Weights of a small GPT-style language model, trained from scratch on English Wikipedia.
Size: 10 layers, MLP 1024 tanh GELU, vocabulary 726, 8.23M parameters.
Architecture: LayerNorm before each block, learned positions, biases, tied embeddings.
MLP neurons of a small language model. Each row is named by its layer, matrix (up: input weights) and neuron, and shows model dimensions 64-127. Each number is 128 + 24 x the weight over its row's rms, rounded and kept within 0 to 255.
Before each neuron's rows, "fires on" lists the tokens most often at its 100 highest values on Wikipedia text that the model never trained on; "fires after" lists the tokens most often just before its 100 highest values on Wikipedia text that the model never trained on.

fires on: "ul", "and", "ge", "th", "\n\n", "ic"
fires after: "op", " l", "ar", "or", "ee", "ubl"
L4.up291 [143 117  95 151 119  99 102 150 144 123 140  99 161 124  57  89 129 136 167 161 137 123 167 109  72 121 140 131 130 139 159 123 119 147 183 136 138  95 113 137 102 142  90 108 154 162 143 109  77 114 106 149 110 130 119 170 119 155  99 133 124 154 130 137]

fires on: "l", "er", "en", "pl", "b", "ph"
fires after: " al", " Al", " re", "l", "18"
L4.up75 [114 125  95 123  64 122 118  95 153 116 124 111 125 171 124 157 136 104 123 137 117 151 127 124 137 133 114 117 131 121 109 159 117 134 102 119 149 133 146 149 111 135  99 135  83 122 150 110 117 174 112 139 190 139  98 131  99 103 142 127 135  97 118  85]

fires on: "eb", "ch", "ug", "ary", "an"
fires after: " A", " F", " Mar", " J", "u", "ru"
L6.up390 [121  92 122 122 171 110 102 148 128 155 118 143 127 206  93 143 101 126 152 168 147 130 110 173 126  95  93 131 159 100 108 120 132 139 122 123 142 114 127 164 141 146 114  86 127  79  77 159 131  97 155 118 138  96 120  98 160 101 109 123 122 101 144 100]

fires on: "o", "ut", "c", "u", "an"
fires after: " b", "h", "b", "a"
L6.up562 [148  95 163 108 124 131 155  99 122 159 165 110 115 129 142 159 158 132  97 129 116 113 174 150 102 104  94 189 175 120 143 105 109 141 117 151 153 146 132 114 126 145 112 102 146 130 104 123 171 104 135 145 146 147 120 116 117 122 127 120 124 162 176 167]

fires on: "b", "im", "ge", "re", "g"
fires after: "ar", " l", "l", "ost", "op", "ath"
L6.up190 [115  85 129 175  93 127  90 109 144 124 106 112 167 146 100 114 166 127 165 117  93 138 129 134 147 109 174 100 118 126 169 150 129 131 148 163 121 143 139  97 140 128 117 142 184 196 118 132 101 123 100 167 146 115 108 131 155 108 107 108 107 112 156 128]

fires on: "l", "ast", "n", "ly", "g", "ind"
fires after: " l", "el", " Al", "her", " al", "l"
L6.up81 [148 114 124 138 133 108 125 134 171 137  89  48 167 126  87 114 125 138 128 134 125 139 154 121 131  89 111  88 129 130 101 158  80 142 131 108 172 132 141 149  90 142 110 141 174 115 106 147 152 185 129 110 134 175 110 149 106 120 136  97 102 162  94 110]

fires on: "t", "s", "o", "h", "c", " |"
fires after: "os", "it", " to", " in", "ut", " n"
L4.up1004 [178 115 138 132 142 145 103 123 143 116 130 132 106 116  68 149 171 140 111 142 138 117 173 159 132  99 139 124 163 168 112 102 165  81 110 133 115 114 139 133  91 102 102 108 108 139 144 143 112 146 131 136  97 127 152 141 145 115 123 127 117 171 128 133]

fires on: "ar", "ab", "v", "or", "c", "\""
fires after: "le", "ig", "st", "ag", "ar"
L6.up481 [108 161 117 135 110 120 153 133 116 143 142 104  86 131 127 126 142 147 105 137 131 127 118 160 141 128 124  96 126 127 130 157 162 126  90 125 103 167 120 108 135 113 137 130 144 160 109  96 102  94 108  82 139 109 173 137 140 119 140 155 130 130 129 155]

fires on: "ough", "ong", "ing", "ak", "ld"
fires after: "r", " l", " o", "ar", "or", "l"
L6.up433 [158 136  77 116 123 146 112 108 126 112 126 135 118 132  95 168  95 166 150 152 117 142 108  92 115 131 137  82 122 146 176 121 130 104  96  85 157 136 153 123 179 109 128 123 133 170 104 103 115  97 145 141 134 135  73 145  97 106 128 125 133 148 150 107]

fires on: "it", " g", "z"
fires after: "il", "a", " in", " his", "'s", "an"
L6.up496 [131 158 136 155 133  94 128 132 149 153  94 154 150 105 143 118 138 144 116 120 134 152  94  88 163 112 100 143 157 143 118 108  93  82 126 148 150 121 129 151  96  75 154 105 102 133 121 151 152 169 151 170 150 149  94 111 131 129 137 171 129 121 137 160]

fires on: "er", "e", "nt", "or", "at", "ot"
fires after: " S", " s", " A", " M", " N", "up"
L6.up547 [164 108  94 121 124 129 139 136 110 132 100 139 117 144 123 115 157 108  94 147 117 168 129 121 114 146 127  98 100 131 126 127 139 165  95 150 128 132 113 153 113  88 113 138 111 121 129 148 118 136 106 110 119 102 107 117 145 135 130 154 111 149 139 131]

fires on: "ould", "ur", "t", "uc", "ar"
fires after: " c", " m", " l", " sh", "ap", " w"
L4.up13 [123 104 139 170 103 108 167 146 122 155 149  97 165 177 115 129 134 172 162 160  96 125 148 114  91 147 121 167 138 111 149 127 103 136 151 122 141 144 174 131 120 124 173  82 133 152 127 118  99 129 149 123  84 118 113  89 103 102 162  92 117 107  93 162]

fires on: "am", "ton", "t", "ah", "an", "in"
fires after: "h", "ing", "w", "ar", "ad"
L4.up581 [125 119 106 136 113 129 122 111  99 114 167 115 140 149 121 100 128 143 132 123 121 147 106  97 169 127 116 144 103 119 128 171  92 120 148  90 123 150 157 108 159 145 151 132 132 121 139 122  94 150 102 107 147 121 130 116 129 141 122 121 139 107 146 149]

fires on: "u", "o", "ow", "f"
fires after: " b", " B", " Sh", " sh"
L4.up120 [116 140 115 185  90 141 143 122  77 129 140 174 127 107 136 123 140 142 144 164 129 147 188 123 115 118 144 165 157  99 167 126 147  94 128 123 121 101 117 134 126 146 114 113 116 133 123 143 123 158  90 140 150  80 172 134 164 133  93 127 116 105  99  94]

fires on: "ong"
fires after: " s", " l", " C", " al", "r", " S"
L2.up904 [111  94 158 100 117 121 135 137 124  98 145 146 124 144 142  82 118 127 123 103 119 118 147 121 134 113 202 143 119 113 124 135  91 141  72 152 129 184 126 158 129  98 163 143 144 111 135 109 129 140 121 129 129  77 126 153 113 111 177 126 106 155 124 138]

fires on: "um", "ag", "ion", "all", "ation", "em"
fires after: " n", " Le", " p", " N", " an", " t"
L4.up531 [115 167 147 146 136 128 127 125 101 114 136 124 131 145 147 179 139 123 108 138 139 123 145  78 128 147 143 107 125 138  63 147 171 162 154 156  83 109 100 131 158 139 137 114  94 160 147 130 169 143 147 134 116 125 116 116 142 156 135 127 108 117 111 108]

fires on: " of", "ly", "ver", "ing"
fires after: " O", "u", "o", " H", "ow"
L4.up71 [124 142 133 115 160 145 111  93 109 125  87 144  80 117 124 143 117 112 149 198 115 171 148 131 132 158 121 103 130 144 154 137 121 127 123 129 111 141 139 146 118 104 119 129 137 131 108  98 110 102 153 154  82  81 133 132 126 119 151 138 153 168 153 154]

fires on: "r", "t", "ch", "ay", "ug", "ary"
fires after: "p", "ep", " Mar", " M", " A", "u"
L4.up318 [102 118 120 135 157 165 172 122 146 145  54 151 135 142  71 108 174 132 138 177  96 164  94 154  97 113 119 101 104 131 118 138 147 124 115 112 164 142 173 135 105 126 106 101 118  86  74 123 112 156 119 114 165 157 160 134 129 145 148 127 136 170  88 119]

fires on: "v", "c", "y", "ce", "o", " "
fires after: " in", "n", "ad", "it", " ad"
L6.up432 [187 162 171  95 128 137 104 133 121 135 135 121  63 131 108 120 130 101 131 155 125 126 121 115 167 153  99 119 105 139 120 132 145 127 111 159 110 101 154  88 119  58 145  89 100 124 134 131  90 161 126 113  80 129 166 122 148 151 122 144 136 178 169 129]

fires on: "ough", " play", "ign", "ong"
fires after: "r", " s", "th", " C", "or"
L2.up989 [114 122 124  80 102 134 120 149  96  88 144 140 133 205 114 139 107  92 154 179  83 182 117  90 136 137 152 104 122 117 148 142 106 115 119 136 115 176 135 127 115 115 172 138 130 123 126 141 113 168 101  81 120 129 126 143  84 121 153 160 121 121 104 115]

fires on: "it", "ur", "ort", "er", "ub", "ug"
fires after: " P", " s", " B", " S", " a", " A"
L4.up246 [138 115 113 132 134  99 131 164  95 149 137  99 104 143 167  94 154 141 110 153 147 115 155 133 125 163 168 125 120 128 117 128 154 151 140 136 163 129 149 110 130  89 104  91 147 129 134 173 122 168 174  84 105 113  71  82 131 113 126  95 141 133 127 122]

fires on: "ou", "an", "i", "ar", "as", "ac"
fires after: " b", " v", " sp", " sh", " c", " l"
L6.up55 [137 139 120 115  71 118 122 133 123 129 134 117 194 114 139 137  90 158 115 135 110 111  90 112 108 142 163 160 127 155 171 134  98 129 128 171 110 113 126 107 138 132 169  96 125 148 164 104 104 117 155 144  94 115 160  81 170  59  95  95 108 120  96  96]

fires on: "ard", "ward", "and", "wn", "un"
fires after: "o", "r", " Y", " y", "g", "ow"
L4.up323 [130 125 134 114 123  74 119 120 137  96 105 100 135 140 133 124 144 110 115 125  76  99 136 117 144 134 122 124 145 102  51 106 142 113 111 146 144 109 130 119 108 141 167 147 137  89 118 133 157 143 125 127 145 128 129 151 111  98 101 115 141 113 152 132]

fires on: "ab", "v", "ar", "ign"
fires after: "st", " pro", "le", " e", "h", "es"
L6.up434 [ 99 134 146 141 144 136 134 102  80 117 112 102 131 182 138 154 125  99 127 126  81 170 116 139 108 139 133  95  80 155 105 122 142 138  89 145 147 109 129 133 139 126  94 109 116 189  79 103 114  72 149  71 155 109 115 147 157 150 146 103 141 124 153 106]

fires on: "ch"
fires after: "u", " s", "at", " Mar", " ar", "ear"
L2.up229 [ 79 101 110 157 130 128 103 151 147 105 103 128 118 145 118 110 144 118 159 180 101 113  75 111 149  86 140  94 143 132 102 118 160  94 116 122 130 137  85 120 124 127 116 106 138 118  87 173  75 139 148 131 149 141 117 165 147 151  92 142 121 135 120 135]

fires on: "ent", "b", "m", "ut", "re"
fires after: "res", "ri", "b", " com", "em", "c"
L4.up846 [125 117 173 135 131 154 141 118 124  64 141 168 164 157 122 153 112 163 127 106  96 122 135 135 144 127 106 108 156 113 127 126 149 128 161 140 119 100 134 117 128 125 124 157 134  96 116  79  69 114 119 146 142 146 114 107 135 122 159 130 118 138 114 167]

fires on: " play", "ou", " cl", "amp", " res"
fires after: " c", " he", " p"
L6.up83 [129 163 122 102 135  98 147 128  86 127 184 141 143 156 103 117  92  95 118 140  77 128 164 123 127 123 158 120 132 118 141 109 106 108 119 173 100 133 157 166 119 128 154 159 142 154 146 135 130 153 142 122 117 101  92 104 118 164 110  96 125  86 147 109]

fires on: " of", "r", "f", "et", "ell", " |"
fires after: " d", " c", " per", " G", " (", "od"
L4.up535 [139 137 149 143 162 120 112 135 129 174 160 139 151 139  91 143 103 147 147 117 107 158 129 131 149 124 137 159 139 139  90 128 141 106 100 109 133  97 106 143 148 172 130 147 130 149 103 134 133 138 156 172 107  88 116 122 178 125 143 141 116  89 171 134]

fires on: "s", "cc", ".", "ame", " is", " of"
fires after: ".", " year", " s", " o", " n", " J"
L4.up757 [117 151 186 132 127 101 145 100 127  89 100 158 113 147 175 134 126 134 123 139 114 142 129 174 164  98 132  89 164 147 112 134 128  97 116  87 117 156 133 155 136 136 141 105  83  99 121 117 112 133 134 101 120  96 121 131 146 152 122 126 136 124 159 143]

fires on: "ep", "ing", "ong", " her", " pro", "on"
fires after: " S", " K", " k", " s", " C"
L4.up78 [110 128  98 134 153 123 139 134  85 128 182 139 121 115 139  90 126 128 139 133 125 149 120 103 120 127 145 132 157 125 101 149 124  79 110 138 145 121  88 152 139 118 122 134 147 123 165 100 120 117 123 107 168 167  96 137 140 108 122 104 165 129 120 150]